Weights of a small transformer language model.
Size: width 768, 12 heads of 64, 79.1M parameters.
Training: a variant of Muon for these matrices, 705M tokens.
MLP neurons of a small language model. Each row is named by its layer, matrix (up: input weights) and neuron, and shows model dimensions 112-303. Each number is 500 + 40 x the weight over its row's rms, rounded and kept within 0 to 999. Numbers have three digits each.
After each neuron's rows, "fires on" lists the tokens most often at its 100 highest values on Wikipedia text that the model never trained on. A number after a token or word is its count.

L5.up2808:546499488455414503510483480419487502509517478530568448520509469512474502464518524447504501512479501501504449598452497478452468501497497499434514483509436478472505462490479488520483558480446543504449517498433535492477472555529486439419504493452480441487545518451477548469501541559481523502514541492519516453383523500569542454520488563469539497468506463492398564533482541459476429549495477541573499411508525505438472472505408504550455508484477483517491446457565497554455473485571504517446469514434487530511493503530470527500439406468530508531461522460492508524495541516532478594
fires on: " " 25, " was" 14, "2" 13, " K" 13, "h" 9, "1" 7

L5.up321:499457413561544573526484490487487506496544473546448447497558543561506452458498483504555520540469502539550495473556480496415469474470497531443383495492511459499567546533448437467463502519490576462513550443500454484484533494592500474412438565488448435437441461568520455534489483480522529571504507469442534515527503575524526491537491480498494504545456532484525492449490547508517614494486498457513484445571497463467537499460542543544513449494532516523427548484443456440568515499421462493520519534554439510472504494598505504544566528521464529512480458513507421490555464480521436533
fires on: "s" 21, " and" 12, " was" 7, " &" 6, " or" 4

L5.up2064:506547486433492432465502491489479477560428501565572474532536440444537515516442534505502408491506486479500421519447451539488529553475530480485462529547486448447503488458541509439598482513509497488553577519487515499473454524470520568437461461466502500458515467559466452452461559546445546576484495503507520537546489496506523460559535504547525513517451492494539455531497535447463462499424480441541431509478533523499469566515433532480506483468431520481559451536440491520515428497483426500489485482501542517490570610565485544517467506475513427499510507531528464515540543521438541526
fires on: " and" 37, "," 13, ":" 9, " |" 8, ";" 5, " &" 4

L5.up2097:428491501579566438528547480463509502506488503508437507484465524576445491523451448539484520456534540480449500469606422510443607521486508532421556485509537563445421484526485525459565540526473542515552520459529433560500516482527585534469463528495449542448451487515490517470504521517529577510482526515461532444513541524501499490554496509479609503539525474551468518516496558474486436439487517528504470585521475536482456558535552519457495537543498501505482492448535555497555483460453488478512478490489454404538496536569480454527501535474555446518540499512501448494559456536515533513
fires on: " a" 30, " the" 17, " an" 8, " " 7, "1" 6, "act" 4

L5.up282:505545503558460512496547468522505453399480571488506490473534498465515479505423494516522502491491516452464535497512501447399563461580416525513451570547506523460539524476507443517435596441529478499583533500542472542440534487510487513456513485482407415477495482469396469501496484568492523504509444456488439457528468447444499496497464506414585448476459534491470517532509496512481506557566483430552510475462411495456554503504538520508447482469513448521502504556549442512500501429459491537465437517511500571499529487485462545548485538499541522518539505519503458474492526462585348491
fires on: " as" 14, " is" 9, "-" 9, " of" 8, " Hall" 6, "–" 5

L5.up2247:491493495565446521511532473567496529504524533444517506450464536510475486536501517487549547517589470478465528501469554525475485488455532555521528466444458521490507547562457455473507466490510541498501511486567501454458522497427538502481507502548558479444494508452448573551478427521434581491468477469552462562477486507504538575452504528504544482496510508454580449420527524531545485526533420511474541486529531471481493487503574558481482502518490485475517548460461455485490518442513482405498482556485503516428541482540467430522584576527481482530495535547526477476446542479491418516
fires on: " and" 30, " |" 20, "," 9, " or" 6, "it" 4, "us" 4

L5.up231:517535520511507493473571424495496529511475486526526470525494548458503501523436493441474536480502479568515516523466391491485506530556510553559554478546515513530533479525494461553520528515478460495562535501474548537504438450503527465517531492481547459493534490532467441474485469497529529502490465491522527425430509600530414497508522488520503505457527480539470536465574426433452507483485485505546490524518554496551538487533465499482486502478457401370514493553476469503582478552470464420495528528499463594482498494459512467496475499542518492445530469532461506433500536501491580501
fires on: " and" 26, " or" 13, "ed" 10, " won" 8, " but" 5, "2" 5

L5.up51:507541552507468504454510488529483479455520531427568585481508533461460467464505477419467460500433445479518524418504514494565486518501473525464519526544531555511484554468438472471406506517487474571492515512535542502531516591437490542516517495461464490474488455493494453406500481476531538482535481493481368473511471454509590477509463525481572540471464571511472564524512437475516548507469445465507568517519492537500471543467476508491518548489528419548512491523577458550512461576459496494538516525561477546538515453469430487531580480513491433551486468558513499521474552540482533500
fires on: "," 75

L5.up2884:469500522543502553509523501436518479545603431531531517509534547443570440466490503508450453495512477494516590554474516529435530505529432486463551475549492470500529470554535488588514526513538544538478554493514545431478554563590535494487490458586502481506428452537587522441557417452514507454456554514471571525537553504482504510379495528505506459511497554513411522581515504515508463471454526541493527481528501509439580492512414540509440553528533544491512446556515482531509547512484505527437591499571523567573556479480533542565518556557509571542481486474513523525518542513519514463
fires on: "i" 15, "f" 13, " Ph" 13, " on" 8, " f" 7, "t" 5

L5.up126:518483519488505573491492495468491460555457539567544487454493492517487486485535479576516443560563517440523557517574480502530525470511461483496533487550555553531504472475493507481536483509524512494532468477577500532435524500499501535570477531510463547565536521544493461395434482499523511522478491494554443522530517481479424455482526518478524537489521477524532527527432480472489499468471482502543492470461555511438480538530501489477465522509582579448532511528503456483499431490501526521516464530493512527567554539513495481516487483517484482561483502488496488461508547414549489479
fires on: " and" 17, " with" 16, " to" 11, "," 6, "===" 6, " |" 5

L5.up840:461442525505461564508504513544443579484504580528482483482464513551477493460545497593505507526460428534562479533547456589517529503497570457546535537521555505483481527493512499464507555548453484524467416460484502482467472531513500512494497416503532527470523433477503509496452477530478513542453459457539492452473502523499445479422415566526523506494457541443505541558497445511471451526419470494509448480503512441441486491437455509434491392508477557595492533480433399521459524443481465480491562459587515560519469484486549440509556495491460451564407494532453430432548517431506512538
fires on: " to" 19, "l" 12, "er" 7, "7" 7, "8" 7, "y" 6

L5.up2001:507485512558508518446531479524484461478413488472480474418532406518566547488495452500521456482474505581520520567506473502507601526585504509500491505526450503462486527475523504453515576521469520502491518511529577506540567455490485475517508548504534449513490419543463427487581553449530495463487512434481509501478495501531488566553511494418503565533502455496428466477449503490476452469518507480539452463488433527503426553531434502531555564511497508484413526524561512538479530431474539508533490435516532508504560513478462472428391489531475538572488492502490538486572467514532553506
fires on: " on" 42, ":" 15, " " 12, "2" 7, "1" 6

L5.up2283:548429522468537432636491507529504495484452517478632470536499541482513493493501479480531460552529487500431525552507480514503490492463533522516470517511474494398494608521528548391469574479572512519569496516558472518449516575472453521551466498507507516461398413535531555521540546455527456511513518455479489493474516542475436490472473479463579533545430445481527443516485515473467470554498461471512481513454496442549475449516469471511475586513526530491519493541528577462456543483412483492587580463530528509497562460522511487581466469504488546532541551497532535536480475475478496499
fires on: " from" 16, " to" 15, " " 14, " on" 10, " a" 6, " in" 6

L5.up2882:487510551473558513503475442496424447461466494507572522476459469453498460513517490518493475441493518447489395511488479526503517452548489442551461482459467493497408488524479533514543566458497486523482494523457489415461414466550570507425515454578451518454464474525428476573530473494496493510503540486501422469452464423453493533562528511512494533478509526542423445501484529419528513541494483459486477539528526488583525478549536497438478475546461469504450475485546432511498508504480441485482539486476510444469545464521463532523500440529551456489438497524529534482513528498612431464
fires on: "9" 34, " B" 9, ";" 5, " also" 5, " |" 5, "1" 4

L5.up2989:510502526514517430508464521507464478421581490470541478475484462517405505570498526511535503471434560525505524540518516464504492479494493441503466483481455549509463518493433521463532495488487522471520496533511527499519525478508499502477505523448529479423533514500517435529501458530473518456483507486480485505497487511486474457560557499465498466459486497479504487462512486542477497427534490498543585473512536561499470506436522475452374477479574500529435443519484490472425544481540462475505442494548496395547546463474501475516499457563539499447483513629470407514504467475554482457
fires on: " s" 23, "." 23, " the" 6, " of" 6, "ators" 6, " Pos" 6

L5.up1181:473472457567535465487541420502481506491489553498442491503504495451451427610406479528469477492563478659496602518517522454572521474428518488492500550489542460552514483505545565389473479490449497493463458553493469523505514514485467512532538492478484527484516507491523496584441521549478533521520525455549512478518563517544565488457473507501490532503493475560502514455534496445491566526495496525491471506469560521526477511545469473506479591506551578499533410511429556503548535490374517507578531574558534494511486424576471533556402498506556534523486497504453459461548492523529447465
fires on: "," 22, " and" 13, " a" 12, " for" 7, "0" 7

L5.up193:526513493480547499533457561503468508447456503487520480506491579460535548501505470524508539569511543505500523524488477521502586481532515395564524516584432517509471548463455497424491464517542523479537458441400528474551453467486483467503451507511536512471531522515455509571522563540506461486460507524526479574494441436523457562390503542509539534546487544495416580542483475530442518437480523518502594591494432510504545503521503494508471425465554494484540513504513558508568525494444480543453551498504456510515496469512453512527440538526555468561527488546545533468471501442533475478
fires on: "." 60, "–" 8, "0" 6

L5.up1570:517495524500523475507541452508509506529461509491500570550510510523562467621519515530517443546532486469463601472552492508483425506501458549471469527593444512431440479461496495458489505474497452458490520469480460522534434545447541476524516431427486529555457479479541466492467508503479437488450539454532531400559470499499424545480430562463513540497454419531449524509517531514411490526519594558492502508477517528543518582513458449487459497497471489506561420541490507575518453549444504494456481511540402537548513465517489458515509541568470503558407520540528501495588522434516469473
fires on: "," 78, " in" 12

L5.up1297:519468542514524489481548534471523466518604471470480429511587477543461473521493405498525506543536529505523480464542549488427532536543558495493522459488502565481484528565437488508430540549525473548493544528484517487542468489473533489424527519444494473425506476510476470445485479479572414512493429555485552477531543455504471487480534458517419506518510498516496494537568483507494536501500540541595533472525512501503427457521392447499456514522457523411462514481522513453492470496498485468544468574571444511423453544547505467499538530568579581504449565460482489555536554420498572518
fires on: "-" 42, "ong" 5, "an" 5, "{" 4, "." 4

L5.up1012:380518461488498501438601434510479519527541506476521523528535516529526496473581434577536469456418494507593486472501536424577557499489547426477503492505442472477462493497451413562470494446459381471469500474492539526530530557511480507482544435488465547478559522483506510521464543536553543493532502465494500440451527559457547490493467530492535562469451537488473490461451548543509417435558418583583504581469504461473489485465518611522530508527488474528563419546572504503498496498574482523536523484559502512549539565540518548451495455481535479520517589511533441481461528484490518495
fires on: "," 31, " in" 22, " of" 19, " for" 8, ":" 5

L5.up942:462481484561540448480568533475492464510522518505504459485466499572527521468497579417424446481492433437553538498464514513537541540470541527520481475536536419447486534489475565448559508475443481460510449465485522449504538550490468470542374521544533503468505500456493479597538476524448497551465578527509547527465568499518513554534488546405537541546479458537516459520458498441473492464474537493544500418473531472509466514487489506517489476449489465449445505462471446545476454517434417494581482411430485477504463500482548524544516481512488534500545459482532554555497539479559529489
fires on: " until" 23, " in" 18, " con" 7, " Con" 5, " from" 5, "in" 4

L5.up563:546568504557547465525524524445512496461433561518510509439523425524564477473517546438413477433462440468478453489555493385507513453518529493441524494520517584467496498516465510425509488508481566548481453549567481397467489489509509430416543501450571534380476490501495476511511540521497483489528511545458437533466511462524530591473486460469586528466492455529530492475525484463524475525468494471491545470424443501513438512461441518523480488535447465509504461553567559514474541385501503536477486461445496526485486462506547536483549499542568494516567519500484487583513484486581506542
fires on: " became" 16, "-" 11, " become" 10, " as" 9, "ur" 5, " As" 5

L5.up2577:422464461451486459504486488455481508483463499446459525523434531547524460487486500495490459533483459443406512506459489487499435493474522458561491513525496544437520454471553481450514519517485513456416506500518510449449479470487556378511451508514462533542502488539534527510436472547531531458493494523537443486475467503481482506435470463478471423469405610513543558439513531443506516494517540399535558401476509513546446499573480495498504543459552539542487454495548552497478506482468479554525460527530509545600563502448559401472474481578476554473450500543510412477533565484458470610
fires on: "," 30, " and" 17, "s" 5, "is" 5, ")," 5

L5.up2967:565459515532539469481557537472493506481514480486583559536497555458520551383518495508563494470458557536491521546499465553473485547599465445461564548429490575494534474495469466550572508490496475453472573548549533516473526525595493499574501437549513551504417499530529400535492489543513433524525503562436513452531554507483471512502469588512514465561518525498513484522497533458546462463542532470572452450476520517494571518515487485437528468525565535448500569518498479566543520432534489519540501512544483493617528471524516553480492517515525500526474501469517520560568487513399455452
fires on: "." 80, " (" 8

L5.up1556:456520512456437526535488503496517454515471476513473463489581557506515428523454505517475503478536535468513536498524489516526515559517475499499570528502483520566448494515498538496595468530423542515539474545491428488433514433448554539516534487581498474475529498454474444511450480515489430460475507467520489494562452531429561547511441473465489521552549547478507472582512425490507524543442464541458488453483538491523446561550474573538509464462468459454538447435446494527520510412536586466473494429435513491547481551453435577504538490563572513570465484482513537478438507464472468501
fires on: " first" 33, "\n" 25, "5" 5, "," 4

L5.up574:500600485517471527528532540554581460507605497476572472467449522517509518522518535529568434418516464482492534469492508481499466486479466514502500504564458476513524549480476457486503529523471487547478511526480554442535473546454422453611551454467470428489498550565547473494499500443553450496539496506487490541534490509499490539474476481488503582568431454487508484532529548497505537524495527440629558424488468403516449543505534586476406482458540508435500534510543551498483461530420547549473452502456542521502471494468503491524519449553451435519489532504453496532488502511467507499
fires on: " (" 35, "," 22

L5.up64:499496484517522532488550459532468517500518468479526512508518504545520455495530469510442498481520507426464438539494505485450537484481536449525433425627495546525483509569502467439522469517446456439542436446455498508461495520525502461561475556475503557478425462535500557478417510526444549468419492456449552531522514535510563519453406429518476574520495542565489490560482539448506474437494490498497555474503501439442474549508462525525512462549552488521466544533541510504474509491494501540473475517440503522427509480536583433467546449445444492516490472478531543478474500439507548503
fires on: "7" 29, "0" 10, "8" 9, "C" 8, " c" 7, "5" 7

L5.up553:467471546520508564478606529448550516443575475490516485543496491461521394382538529508492478474524513556455550542526502532546464441559477484503527477511500508498491542448468527503519549521465496569491516498475565455511518543527521550521469443478523505529508516560517429512419528530544533570490529523465507492501473442541511569494466505502482463493404535477464493603520474449513536478562595465532568494515514426486505617513435480484471497488501556464516439522465503484560510486489487507517512517490477473529405536507565421489535531595487445525469465535523470441500515484474511461
fires on: "," 56, " (" 22, " such" 6, " ;" 5

L5.up306:566500530448517526510540474536558558578505418482531508542422429484461550509436507565501493560449520416502483491549504536456505532500526518531555551590494544551487514443525452511484572578438463444399607519553531446530452543494513461451527522453465486502488551495484501486473504506520514587456492513498475514519468457517460537516454574472552432469508544490496491512490421507477448489543552534493399448495531552481512457455499521472522539558495464525557538466466530522480461449452450517551491498594471461586434548485500453537448405437526480488518569518537503484530539474472489449
fires on: "," 47, ":" 8, " (" 4, " is" 4

L5.up358:527491491452530480482466524412513522415604471515560555468534497564527475510478480449550499466503550444478546522470573514524530453494503466472430403452512487451496533482500497494527556464461476525510484492491539476525521491537487455408531489490572529366549483528448440487490490478509509547558494520563471466505530547537504467496441520473463510451495539533506523483495480551490512501497466504514584552482503499500530493563564587462486492495492530501470498483552513547476473563503501495567465515589565521555501487503540468481478534452505520492454468449466523490527543472447499498
fires on: "." 21, "in" 18, " Pos" 6, "/" 5, " &" 5, "–" 5

L5.up1170:483488528466427491520481486497450567469455543481470424489518529544450544542526546511490509421507499553516518521497539453499470507518519504497555488433490491494582567527443508460508430522468432419411543486427512534533465489547443517520449555524501481476518507432468515511446532464420489452573488518545470469468515519543513534490491503500416577494530483638530494506490547583500454477541529512495421465487546470537544496476469503586435536494548496583539507522554563495511532477516526549565466484494517500526468453462420503456549543484494509452521539492494497508527571466422532481
fires on: "," 30, " as" 6, " in" 6, " until" 6, " began" 5, "s" 4

L5.up1212:512536507437593510568572581494454478522479561568534483466473460546507494576563479504549534565495510467516531521507477524524456450544494483475434470496466480476476432508487531463506520467491494546498555556488522489463522596502438473452453481544481589533504512463532498450555492431571464550525486495513599514439453503411480482517501494410472485517533468528518457464549601474489533456508524469519508508524536483489487496487533466545525512440526551589475486566508523422483525608489519522448497516543456503537498502515547513487544508553475448538501530508473457525510543556476529493
fires on: " (" 18, " an" 12, " to" 8, ";" 7, " in" 6, "." 5

L5.up1031:503512498535532609428519542547506439562499529465572528549539469486436548569496461524487455486537479460467529475555483478508467452415592487550478501527486482483573513412532529525470498462458540497576537481508499536511539474519504494536484496509522416506463504577503468468524517497463467519501602495473527476481510502510553519514537551468502555470483594459549482444513565474553533457559453501473537493569431503506495443485546515500458443528487453490473417426560447576485429436516548490433501518468496511476457478479431444484528431490499495446452433561497459539501516514516449479
fires on: "-" 42, " and" 6, "ip" 5, " New" 5, " |" 4

L5.up1204:453499469599492535546528531481549489493492574505477509484556529572484563527458512561478524465455523473519514502478502494444441490449503560495491487465523545485511555499445506516482563508431532491573550564505456554540426497437530572544553511549500537563531480525525479440456490516506466477434472514546516479474481597471464493462534530454536446444472520551533455422414517469622515476471500511509537490525606467469444541505523447516471516482471464503481528522478453420512553505534491530536469562556490615455495471584470498534497503553540462539581557491534464501476497533480519490
fires on: " or" 30, " and" 17, "," 8, " was" 5, " than" 5

L5.up474:437480506557498525494575485495464475501484511559489459486456550527448449509521567455433438509539522560537457508468582382479542536476522461532500502567444577540477509521516515533550431497503488469515489494475518468530458561476525508506520446584518449501492461480427469496525419492562525484488489418463483471496542548501543528559502511509415521440476480495398509488534538520463475483471581496467530503494474449519427588511515517528491425514508523502524508480534466450457518574577496516516513500506447536488474506518515446491494497497553424475519507525494438551494501550543522497
fires on: " b" 32, " un" 10, "B" 6, " g" 5, "b" 5

L5.up2196:536526514444401496505489393445465523453570573502506568480534493492516478449559510489476531536519546479552552515488487517500473562493576487488447521463533486520502544469514566493488556457506547521471558567530522529467464436550516462516518540554437542515457397477584513464496464431515459518524485467563527437461457417531505469530531567525509524420592467507532485456519526515507515510545540490578556522514488476514507416420526446527399520508515467503498488473528510566522474529526443615506542481461477573558522479463472496536455474453489482533477492516518498528514446541458505472
fires on: "'" 52, " M" 12, "all" 4, " which" 4

L5.up1576:557512490490467536466550539458442499471453454454524513524553516549394443477460475505514493505505518491514478504522546472498487461482429468463470490478484526521497569519490494450608477455511513487446454551540487549523491517496459529502468493462445483463504437424531465492483511464520482503529424478514473452565406506555531507493460510524580546521539466504438538488535453529585486504591428450531524405403498473555516475496545494527534504460515496489486451529560518512511533496501480542495520496467449564472479524457431498606423418574559569560494426501515498458482511479510522516
fires on: " and" 38, " to" 11, "/" 5, "–" 4

L5.up1481:497541500431574524503564509476463495513524443550533448517509412506481526520509528518453467512478505519409536532440518498425478545496533532534532564491577417481552474447467519553538413422448470472454475500533478496558502554554468484437509480510593573545513503493488534471485502485528550499489550450468491436517506569528515518607464480472488478529464465471465522579541513499508493467530512544537453534442447550507491409493520537483569469486425512483451500500546464475528513404471499461580450507528503527532544489505518451544594541500568477526496461445528477553538481510440471551
fires on: "," 18, "ers" 11, "s" 8, "ators" 5, ":" 5, "aries" 4

L5.up1982:483542471549407504485549489503533484548541473460480448484462507480525586484443460447435484531600506517441532631522503509505555553548481447500473540524528473570510457545437517510482561529555475579535466446513529434502569547540523536468468534493509495485438498476507501484513514533523525522487444518521472572477506511555501411471593503490511553539504501493453588479510493481493491534455461464549440509534473571510459517483504468499508493535484499514535501435529536513446438422535505506503506464493510463489541501539388513495503504584562489543512525493438508500531512542338556560
fires on: " " 36, " |" 31, " the" 8, "-" 5, "2" 4

L5.up40:489489518551548435486501467541574510462505519556468391438499457458480493475477502515588557471517482623475562493484544500445503391516437510491509482514486497492392509524490521434507468524520511535500525555466500437496554544550528504525448533523559445477462471522509540504376502542494517493474536538438495528495503454501495515545507527459485595509515547455482451525508559475443545526518501515494534456496488473550518484474491545475484447523530497539486522548474496547598583515503505485543461465428607510523502531554425460507504493484569532497491540486521527426418551514557516492
fires on: " in" 13, "V" 11, "W" 10, "m" 6, "if" 5, " Force" 5

L5.up1897:559550483509502494526525483488480524543527466437440497496559541468435564468505494444460421460487542509487552472549463550503493449464506432478486573502423476470518480543472500505493497512524467512448449529537522447529465566502508478536537415584506407463470512500498491559463508526494558479510482467509474548545541500496474519560464524465526436495526482485459477545441514436584504528512517540484489526460497495567537482441459552482515489590475509536443512456479505520506483509538471468510439514443492480527546557445509422512560484479456504490485529550490576508516593541505497543
fires on: "1" 30, " was" 8, " =" 7, "l" 7, "2" 7

L5.up155:513445480497417430466457482461484538530476470604474363454508435532480462545536505445588485438575525497456491491524556544513518491504465456508457483518578462459494524572492538507504459496486522456468480471525539581523520436480535522439421520443540486460504455480539534548561521527532506441502497482575510437441540554545483423476556504430502557556489509496524460456513515444517545490551477554500443613432467491492572510549451502552502526559503524527537445515573552502552511496479476419522499509451564531547533544428452509567530487463522496504455479511485484528517590467456498506
fires on: " and" 31, "1" 16, "ol" 7, "al" 4

L5.up717:499511547458509521528478553410471561456459480541426480507416482486495559506472469548478510516502486507494508437471447522454631473500521472535449530465493458487507468473550413496473463508482500549522475439498518505401523529487490479526526466468445460488506542552493480487529453545481516501498482545487510499442503525475413520453519549459462531545534562541508463459547509491573576437496500527460424547517464454500563447460536461591396438502527564528539561463531539469499482439521492509529499502514490513479537494555415476585451544494467493523516494475488434545515499537517449501
fires on: "-" 25, " f" 19, " F" 9, "–" 8, ":" 7

L5.up1089:576499494488526467489485492559556521550542530508549527538574451588441500495506514456512428506490526531483443449486468585416484542520577481519503430500551517477502572610584587531539475477489464545434465490527520463503479493511539520554590466509477446508494464509510458514507575488500514483505487495562465431568500473559515496548439483494515527517497473485506509438516458504498528539525486536505498447517546552527510540466514488557541518490500524505517500532487484543445517442479489532559558511545483535480506420451489485506544526474584471518519453420568497522579512532588494536
fires on: " and" 46, " to" 10, " a" 9

L5.up418:533565531562507431524486519465514483448418500559582467495500550463509452517512464571455526497448480427488474438461543496567526542484533484489513456510608499446486537518463457511506505465540509506498506463519488559491517499507519477475526519542514546574452507408531474374517519448538504557529467572538402493487465567462535539453450540554462470508434471442519464599633529439552483486479534500600474418470483520581431475479465502486456494455518520479474471516431499556517496441490501478491513479503497428497449500519497484520532499542527517500547464428547508476503474508514488427
fires on: ":" 30, "0" 12, "," 7, " United" 6, " " 6, "5" 5

L5.up2167:484544523456479468514516497457499439479466529447481500503489512487418496486502528551489476566506521503523496433544504536508491511486459479540435508501568630430537566512473517470487472467488540468504548512525494458531527580515508495570461485521573439551441492511490492498410475512536452555505503551547475519538494524448534528418553616462519500488504452500452473500510582425565483524496502427515506538512511541506524601625478492524475495548475480479504520435448482485424458503479492471529519474454529498569517447478529551530529431494521534508484541457493469533435428453499478514
fires on: "," 29, " and" 14, " N" 9, " where" 4, "1" 4

L5.up1830:472527574495508465460563525453475419479542539541555490513496508416464513559484528513586548454537477572516421479507564541501464487497502514484521482495473525518530501487470488516524509460550536504532484452468532538545495425478586599499438511435554473445507473451513571467489506510527531444476466524550552442494502448433521524408588522454467495455537505449559490485551518520535498493575519495484559478433521521471422493496489503494499464451480519461571541530479497517486584561474501505522510504473550528490567508610416407449512573506489497575502491482479510477509515505490484534
fires on: " and" 49, " or" 15, "-" 9

L5.up1687:550527509542477547576516510567435493494533509522551503470575512506506473469511529586443470518530585583436528472405388499523452556540481535459526453417527494495444513468507506455573541449487553498482492466442562449563469422542499435452492455466531492482497548440536515524514529496450452482495479525452493577467455500515424499495456533540531479547515530437518527556533482480476436508455564439529497517514476447510469490492529545500518481507504441512457465514487482500483514495483416507529426495490517472480420492464573445464501543413509516529518587526469514489477526500559531487
fires on: " Sh" 35, "h" 11, " sh" 9, "5" 7, "other" 6, " '" 4

L5.up81:537432440400497476497505537474472526470506531512484540486439505443470507443449512521473529553522484508501474448526443563481481564572454528581518484533493541507526555525506521484509556489490576513596526486509582538525543503476475512466424461511506473500431570439526410449471554459476504532530517513551490513507532504515468518504485549455595509480518533433526526478484482557506523532553564460464473508452511542458452527562474554523582536443525478450498547484500575485451455493510489487519485551500496409512509432430514527470460497509489452492469393533508487517491455518434481566
fires on: " and" 36, "5" 9, "1" 8, "," 7, " |" 7, "4" 6

L5.up95:481482546621469490567562602567462562548483494444566428446517457509487496410461459454518506500484537435438480512552517470570500467486526519492500524541505539516562490539472510394516524578533435480498448526544520438473498477522555487478461553484478516619455481471552457479456494525482516499465520545524480549582490433564472519474458474531527448425522502549558514495469477515561489471531448509516500387551470471502438528564514472501520521416498509512515444478439547381496516565474499552552464506536594425487539513411524481437435515527445464551519523510533458457442505454508464445
fires on: " as" 33, " to" 11, " such" 9, "," 8, "r" 4

L5.up169:442527512537506523492547505470506529431527521503506418468530461461517456404448457556518455367513441424479518451489507542539516479411451434418485462608525532442511469489455471468502449439490492489481492501507474423466502546501572439511527537436557438464519551508519569550560476530460479456486490515522498465427437502532436537481505553533534560533501467526440489560469521481543554502557510547483517533467527594509518468518561456516460473490505529554501522476543499555462499548514584516510526506490482485538478438447525500533507433488502459499553516504532483394473517450460550537
fires on: "9" 42, " (" 6, "8" 6, "0" 5, " name" 4

L5.up1946:523481479502486524452520504457463535543446447458510446500486496532480463511543541552512509529492493473528498491450511481481511454411437523499463462468499476568415495493465547510517412518519482468595530460492484457474506573539536545461539465477485541465476512493476540498517507480532468402470504520491535542509473484536500530503550518482542453470493549523463417561499573517503473482522516511473506503544493452464520504486500450527450428500471511539512482538536503502555447422523492500506521509446488502512545428546516551521509457459564506544543538480449508529396367503532531466
fires on: "B" 47, "A" 18, " b" 8, "ib" 4

L5.up68:447495499460474463538487460430566442442484432521536498488542557456461545561535492523421504464499467550576529483476506537436558464468497487549454479503464485460531505437488392517564492442472534481501528553471543463496446537508407539477451540409523503527488515467482510525521426560559468502504500527491520514500519490431506452474507425527551524542503458457499577556512526554505504561552499556420513576527543548534544505540451506500516554495511446498509504452499491568493509496510497515436547521452486462522486545543539515490565531459482466483525473484494477474580511389498529493
fires on: "." 19, "-" 11, "us" 7, "f" 7, "–" 6

L5.up1957:511444451512516476492514499562471480484510576507520495493497538484478425620511491511524541502496494557511504518584461576527469503455537531451480535528463535488477472404449475586449513489628494468532496482528564543492507527529508530597505518423497404523488486486368477497527497502590547404515498497455491486673495489483513551493470468482565485490528438501484497509444446461486510524477483559422503502492545456438500550470511431525495421527532515568515526531458474486483440499557502575510512511533469518521499619455533498451534463438529522571529503480504540456553463451527526512
fires on: "O" 20, " years" 19, " very" 5, "I" 5, "r" 5, "ir" 4

L5.up2291:547552505522497578435586517475504487530463460523574520446473470580466451550475562478518498539427462505510476468461586501484498575496467487546454547493500479470459437529499484483455510471514515538516490502561459524512493527465494492500447486566498477541455510486501503426471419544560410483462442540486429455478476519501515499506473577455541512529507472450485480491480549553457489461402506550494461481423501488509519484481562490494543496485506503533541534458511473499509510447429420470471423476543497531544525521496453488534465494484384529499461564581441465537482527466589493548
fires on: "\n" 22, " " 18, "–" 16, "4" 8, "1" 7, "6" 6

L5.up255:552508479533509549471474437613507495574531463461496521540505581552433492437483541450532446525566497489457574534490436586538526449484536438481515460521456492502466493594483503412522522485501514559484576546427488469400512538405551520526594467506493485477477509503470506527567514527474523476418455451453485483539454502565553499497579542478505556466532503474498503542565469528469506525460476471458532486459482545413542486495477547564395501550531505517483467517505481532475438489483517449529509466496514522482478518549445468483475478571484515510493456437552466503396512553518443504
fires on: "6" 14, " a" 13, "il" 6, " b" 6, "och" 6, "5" 5

L5.up554:413541447502509476445503489488505540497467556452486475490533518537512412493512485488423490497490459511452561544516462502496477499448495490563434462456471558479494555446516516515428555461478470498514518468471518509456463523545519511581508480539563509477484566415466425554536495499504567488488519483535485495521553497456559471407456520452502442462492512484470438466531551512456516528397517500482527454528498470508566481582451510541496530516589450446570579480542407571488505432488467527498530520481482467434515448542508420532436510496530469459556367442457486459429506455503537514
fires on: "2" 53, " and" 16

L5.up421:553554534498486467487432546507485482460428463509546475472579447418444470511566536444522474514523532477518526512516477538480493484497531473475484447495539469540539526536452609467500576494518510600521501535461526462489531437504519491479474531471515506430479531477484513480434528457491495518476573542465511483510511546537502441521504549521543546477561526446420468484497539543553527430530472487484537482491514510481474461531481541571487477492536477545437530512558485464453504472459531524497458474575541540477531454457479493445505510485516512538539509530495439479462456576391540581
fires on: " to" 27, "–" 14, " be" 6, " un" 6, " was" 5

L5.up2705:528579435475504436478433463506502485476487501489454479501531531501469506539492476450485558524546472493455430534515527458451531487505514496490484548525459468463465572405476431504499466522532460518437484489516482589502547523514610462437514543516467477473432518544541473512438441431585550500451483566424589446499541419479477507495445481458489543503534541484500485513530522480500489582468576556529504525463462466496425444469553469535549566475479479469494488474552509547531535456447490449396476492522525460499508503482550361451545462454461499492479501568484505462526523527515503464
fires on: "1" 20, "3" 13, " II" 9, " I" 5, " was" 4